python train.py --head_dim=128 --norm_eps=1e-05 --positions="rope" --rope_base=10000.0 --qk_norm=true --init_std_qkv=0.0189 --optimizer="adam_variant" --warmup_steps=377 --schedule="cos" --batch_tokens=131072
MLP neurons of a small language model. Each row is named by its layer, matrix (gate and up: input weights) and neuron, and shows model dimensions 64-255. Each number is 128 + 32 x the weight over its row's rms, rounded and kept within 0 to 255. Numbers have three digits each. A neuron's up and down rows have the sign that makes its largest values positive.
Before each neuron's rows, "fires after" lists the tokens most often just before its 100 highest values on Wikipedia text that the model never trained on. A number after a token or word is its count.

fires after: "°" 32, "″" 24, " /" 24
L4.gate1297:106083061116137169083140102122170122147100119065177144115135136142186154136119124107132135160110041107132086189086159170065130144083105117094143157187135109123110137129167146194139152150144134055138126089109121091175150202155073127120191164140196109118157121160131125059190070136085145141120111173159161147092112135110061141069090126116137167177104118177130117112173088113141159051060194159130149119105138204168072160173098109100121145097077119137138093144114160130109151217142155157101095155128109187102143120121142099119161110165126120121131142141050067123098168142090109121
L4.up1297:137132166081178141148128161116109089064160080119200115110165175126155133136078148174129141111065106128173132166151135164096133125065095097130085175089102102127171124143142056226179093153152159147120138161138139111064129153129068048135196088114106121110183158118109136147088137143118149135109085116140106144142130113106118141106141220109150120156144116128121148098105132089161129088113170137114161089140149083173130157138084088151129123160124114142160131129093137088124147100100121142122086125116128151135150161120137134119114093183101138134088159142014139104132100114088143147

fires after: " the" 29, " The" 15, "The" 9, "." 5
L11.gate1006:135070112093102084163171094089123114123139184071104147048133091183095136153145093103200102153102153081131095125133101134152115198053136147059074087157142136161099141108143087157131134109195100102100186110070168149163066142182083139172153130147121172150168099105196089144105108151154141101140035140130175136124156109110102140164130153165098154123056088131063166100079192090145140098116181177147130158127147117104149124070118117130169159075059060130107116094113095076108214163136157142102157131129094122132170135145140141109141126147118092130081168095138124112138150087097167068
L11.up1006:142122069164159140150148110143118097141134098113077117107121100113222151078197130117095104095094140187194145155140100113107154120112109063146165133166163137174134179123073095109122115088096127095169149090118105132129167149171060188149175149139123127147134183151134125137114129142128122075083088123136164152121130145102115111085142092163117120118178178116117133109160094131120112111112134137127154148132113165111123141107101133131101085136152134170043134108151136151107170134158128123160142157122094095068149160031148081122144111149183152122121118174165131159108137153172122075

fires after: "==" 39, " the" 10, "===" 8, " of" 8, "-" 6
L9.gate332:104160129129162128143115132070097105112114183066151138094021124162128201111092133132116179099161107138156088138136135164062140115153081144107120127175095133099122136111125175204138175112120156181125131125094128099137168157113137112135103163097097155138128096103102143134161089115133103155158084114123166120126167099123103140139118207105106119113091130120156112181147120143195159209123076196160142101112132123142148045087153089174166123130123128119145140099174154162128117154158135169113140118144095175171135127125124162121171144165105160085072152180072098126085149078097139144
L9.up332:139144149111160111157144129113152116127127119083114105112147165182131110127127094175111106133122115150159159097061145053081119109147102096128092090123111086177176114124104091138098178177106126115127160140178091104089150105155122113153124104108118048140101101119111116147157175146162122145100166109143128155101129085123091135119151158122157193115114124127116078130155168096144103157091112117106090170158126158110109101129162092182129098149154120113123141133154168100147141099094132153138216151143137128191119171121093154103115114176086145168083179162115074171137103117116098172

fires after: "." 25, " " 10, " as" 9, " a" 9, " As" 6, " was" 4
L11.gate969:116199119134107155163120145138098129109146130131111156131114181139171113102198083079161082112105095106132112094160086170113115076150134123117116161133093148086209152116155134101113112090099073099105119119109123102102130079145076105130102077127139112078140116174087136078154104112159141076131120190148108160157164107151120150135123103094116142176097111112139084132103131172117133115137163210099111121101162136212088174154143135138130110099096156137103113132155150088142095158127140154154169066133187177155137101107184163113146077104065192077097147158100088156103099111090165074
L11.up969:155154151111082102145084072166067159149209098146166097175129091154117091152091128114178116061149103105150112171110157107125110126102073107125111110204087150133036184132144036115147159131177073126095192108092154125164168142111106110104155163065092145143098177094115178113101078148086112140153093105092103077103123147102152125114098132115151184116117092131175084192040162063177137132168124116087135094119105150145116161129117079087116157137197057148094135145143113184162105210106184133162140130123135117090172103152058177187160156083156108142151163113171106173139145112171121145

fires after: "\n" 22, "|" 14, " |" 9, "–" 8, " B" 8
L4.gate1162:118165129147142153128172118122124140178050160124125154176130084121120159117092171129130112166143094220117151118147171131150071122143073176125136192125146166121106144095081106164167182115137137119117079098149129154148137131160117152134146180091131110127080164108117118121116123119114107119074119132146101143155140162192154097094165135130128106132197137127118164161069084160092138092106092127113177181070103112150146180092145077086108123156118119149154116128176152083135177197119128139150094118147112165116133165195169094151099089122150069154169134119127159093135087121190153146
L4.up1162:147124146173148187159147087131139135174163115109108109065156141098077087104100178151152104126124128097158188115125168110145167119157097112214118090106150144152151186098110144099119129145045165087118162131079079104126065139129196129161129197159132077120121147120121086168106146193105122043131156105117128079080108085124127159106146149133141203158163117115092132100096110165122171140183100105176097124104119105156135125168140134141105119151124109151116113136144073085150088098132146121127077134134114105177095132128146138127061093132163093110165113101062220083158077117198166146

fires after: "\n" 27, "==" 15, " ==" 11, " announced" 5, " ===" 5, "===" 4
L11.gate1207:140088142112139133210100145085092141148162098125147131142097147091059100111100112134076153114153132174073129125150108063130132128127192058163084140114134174132187185160131099148169119168152175167078121071097118129160122152183139128133123130104060117100152106183132127163093133098103148169107122121159121148136158148077116107134103190150129119135060235153121146119142151103115147111114086140122124107110183153075126150149118153143167117131115070105196131166152115116156154059130101132133144084145108096116155120142155144086091149160133136176147187101118090108203158165122114114
L11.up1207:127146177128132121133145096101129114112125124165083143124128102107139148158143111084071134157104130165052155143059165074130123198120059104103176110117126144125106106168152114078198130074134119093137121150096167089140108139104157171136082074106146129144161128147085026104152156141141147153031131151077221202143113213161120167093133187178138168095080140164084104128082059105141136159124157125112107143091140092089159115156153122153106105120117190157144074126145099147138207155105159154128119168112165160092172132165110184110164134103104094140121128110098172088117166101153090093

fires after: " the" 19, " K" 11, " N" 10, " The" 7, "N" 4, " his" 4
L9.gate42:119142141131106072174125112090116150113141180094165121132130189146132141155112160072108145110133155126111108110054124147165100206106111118097120136134130116147137140127116095107128154183088069150112103130159170108157106143145077114113112140139060193151132160191122134149077111171128109061219087158138165150080143129076178101173153133085148153178133093093138091195114138060110127142114079109144150162127140131173151083072162080119096112169094140197134127095191126123123124134153152199091106135151182088122086117122193168099181092148103113111131106128129078118151139105150134080
L9.up42:157075145155181147158071080148095182101108158084085128174128140090098108169100128121128127052084156110112160118122080163110112181153111151186133096123212092183105104161102128087142148108108120134141148110143152102135118116124106165146137163073133147120157159097114105129106138088127093123152038160109108117105140128120130089175146123079096148134175106110106136166079150134093119077091120089104171027126143127164167121107085144105067160157091107119074113176128082106150174106141108108055124109129168079140102123164108127070148135161144098069127152147095109077145142118163123111

fires after: "==" 19, " ==" 17, "===" 10, "\n" 9, ":" 7
L9.gate426:121127115085191166117157141147127115155130123140144117073108073143112141167124115104156173108160114065198135133137119166152119148140035138130165088102135133168195105154200097125150125182171083147098157110132131047109145136128113144158133124102083198153124110145162137074123117132057128106146186133147165106121123122122098110132109155138159197135080132146094132099077110125138136136150115136097160075148110143104092199190135134112129133048142095159140123152159152138147099092149113129131126121141169164130098088124095170123159178142089124130133107132113139151090160127125106152
L9.up426:111135070106127123130141082131138153127148146185128093182092101143128108131153105118139053107074161102107122088090175072115196169168066117093081158184136146114084079071161094147106101144081146169142157091112157229152143143111124084102115126103129166132127128123177072104159203179158102111156150131109125183070167154123135109114153160095088113094122179077116122098147108103114110109142143146119151160147096093125113057071156141143140104185179140194163120128120090089124146204119175142152112214123176100142083138137113157104196144123136107126121192210127116144146176153135114141

fires after: "\n" 35, " =" 25
L4.gate913:096045104171161155119103100106106102120137152133114084099134151103158103102136137090177096092103122127126129202093091121106109162167111142137151187104120139096171175081172110163137103121143084091125107053116180166121139146113163161128095151122095112143138160143132054134130067160096103171158158134149156115115076154122079192130086157130143143170106208105077155158089103108119147140090096092147085168138106131203121080193076150127179096150156124080149160114098154160167121140177159153120123118089113134177171107146139130141120112110118088084148153163100069156077133141114139115
L4.up913:122131073140122212144131097181136131139132228193163173141128121095131187145140073149083086133138140156082160132135179170137182092140183118185101132143163081121112107132061088101115133120130106101115125148198148091109114184148173130097136124113132119155148154102072151128178105163094106162123139109111104111140109162139135069128143112178067175157113116144202141153177130122171104185138148121148134088119131127118148183069135096055143139131140086088113059121076108121150120158098145144163139120087153154120136078163079132130157159195091153109177046144138115137138160070121154130

fires after: " the" 41, " The" 14, " was" 10, " is" 5, "The" 4
L11.gate1005:111145113073080083125128140087157137120152175110134119107130131128080126141104157059164137181112116084127137133125169095096125072128140105147057137113081109090146093113119095149140133109131146147071133142132135120143159176106044114122128190153146184193131184115171074136147093109140112178152087116154145099125103119079117124109160134059065095126153157158122147156092112107145156175062104118144128112112152172132101167174079103159179128149092113114193090110088196146111124151120124147103139116131166130166166151092130175121135125137131160165152093087144126116065102168093126097
L11.up1005:206122172147134066139120146153087080058172177064100080176055158090171108153089137083142111129088186135149097084160128173192098134156087052139138127136068129149107141113121118156209107178108114143140152144086106080147153086152070099049151115107105213118130093112122131168159126133144140090097082116141099132055149120142120072108127122115141172083168074118141115201118134109119133161175073137113160134163152154107089089118124104156140100113164147110158139125166153129124127124134090117100126101096119134117176083145110173094188159052113128059117150120179133139146183058136116115

fires after: " in" 36, " the" 14, "," 14, " of" 6, " In" 4
L11.gate1250:138141122145042116175196079129103113116173191181190138126145170148165130181116103113143128174128129108127066140127059111140154155171126103108140171081179075150137167091167117133097134097119170136169116132105113108120106139135167106167144142125151103126177084152091141177145021117116099103141094157195120115083099092085052084121158112155141154189102150142128101132091096140113143122126207100239172115210111126143082123113087143183121105078136073104108076110137163211116174128193135126111101172154139154137141095122110133114134152129098113145099110103026091172048141075160097159
L11.up1250:123138127104122086135122136131107132078118111124155112125081118161135156131172108118154164139157118101079048066106137099096105152152098124121098106105140097105128145130157097085145149174143123128106189096141146109104075094117095090178124111146136168225134135134165150103151143098163151151173144123125137143123159093165114126139124168147144127133066123069094133119077134163132170116079109136126164176118105156064112126117149160116096137139125061100151045114113139077112133155104177114094130125147150105201098126086135133162117152159115065136158188159058097180158126145137118138

fires after: "°" 32, " was" 18, " h" 4
L9.gate270:129145092072129131092136095146161102134165132135150151080169175140127129169097119098095066148181151119127136169186166104178139124130146129124117134165092095124103165083186142213092089147162056114093092110117145119127118208102096137091111138123123214107118083137108137108157117142087149160117176146122087160071086127123114119175090149183173136184083122089104082112085124059122167140107120171093177081180152138129120184167108115160130073134113141194123029099144158202105166167151124157120153142107238130120146131118058120150087179096123096175138117098122142104115143119067113109
L9.up270:161146134094152169097172163101128066143107089168195096117102139123107104123127159169165130106072121186041128137118085128081110165093120096111091132128134150153161124152146054159164124135156110154127159119211132174185168144155105167118131113087106115093120127090127097127053144131124145134105118108138160115170085137108117120066161101176093100160135164139131218126154092097159080108137146121093104153139137158094077131167112159204120105132179080045159146070164097132146059086136088078152071119158072154166178177121163124127096104112103118144120113147127117184083136164114134158

fires after: " a" 25, ")," 13, " (" 6, " There" 6, "." 4, "s" 4
L12.gate542:102112147099165130109136122178131114124140111110108120117078133165109115125106178103168103102124104159140130110113129113131072189114143109097110126146157162107195155095135142142079190132110171131118079105193124167155129112140085118199154106224165014147147106155109111132182125085130125099126134150122125219177135136205143135053180068121098154153120100153172139082166115086114146185132154159154107125169119168142100133158183133158097148130102087092182120149083183157106109109122140134107138155113100125116089129159111134075131052136086124041117079126084123136148125125134137131
L12.up542:106117103112047062149115126147101135143160141161131147151136139096113074152082098146140101118149137163192148161177095122109126175132171075099086123129126070160114124117168122178143061100087141167117134158086149161140009106033078137142177132124117145105162148092086074194152065101134144140091142085054093127120146089157145161106162095194165118154124127084080118068122142115160173071131131135129167120118119123132138122125161123088161151065116138076139147122130234144157112153151128119068101105125119117148156122126132190152181165095133079145114100099150121078117124093114104136

fires after: " " 39, "\n" 9, " 0" 7, " colours" 4, "1" 4
L9.gate1189:215081150123085159080092135072130096157119169125115090100084084120125166138127155102126155140157116119144127132143156167124127143115162094115134150215102125085122101080139224093140089156143124140158146056046129177110108134138168180110171173131119170111091131131183079073123140160133100043132100124135116122090092137128126088101070093173131141163189112107123074148096143174102174084141091128169135157144079169143063108172094165077128106125165145108133127133113152171139123219188095085126188139050067140135149173140154128111085116111161167152145112124076129119091128140135126153
L9.up1189:154145090100159165054113164142118119085144108146130143177120180103069171095228154158130123159157133091116119128183044107088131141178121143163122141088151078171100184163072084145083135129160129181095148106139154168110140134118110108092140082110111111145087146091141158097137135137106167112119113154145169114172093126144072147113114125161134176100145038085140126124097092186140128130047104121136130089139149102103083142154119132058129171130141135073102103103160203146183134064129077162126150105140149130181151131119138130136076106124172151109065114123077114112145128100185132083

fires after: " |" 31, " −" 12, " (" 11, "\n" 9, ";" 5
L12.gate568:153156153116110142144103120093143146086074133108165118135117145194075150177113143147079120162125118154025074113162114153144134134171112118162186128184101131152105105149098072144068210135122131075126162105111174159153133080122140125155097094132166161146123145182157093078124159135129129136051172171094154140100069195147105126099155142105113123148102063104130096107077106123104115173133052148147133136114135116128105102118145122033163035095152157097122123125171096149143131124125133213088095133064159117136133128187128072097150149140170088153113128092149093114103135096082161161
L12.up568:167184145194146162127140172127134138106101074114102161103162130099103120160123206124086144180122111153135144131121156144120177087157102077103149156194096144092154044206110151135134078109143131103168141122152189148126124109152153092149162104158180073115104162169147127128126087150118136100121151107112129141113125120141086116112127077139077129141124147109138071116099119121147133013145120110107089077122131138095115154141151118145120100148177112168056120105074114093134125178130151149117081114092093172206141136110105162102130205180108099124169031121157174129133114167091136134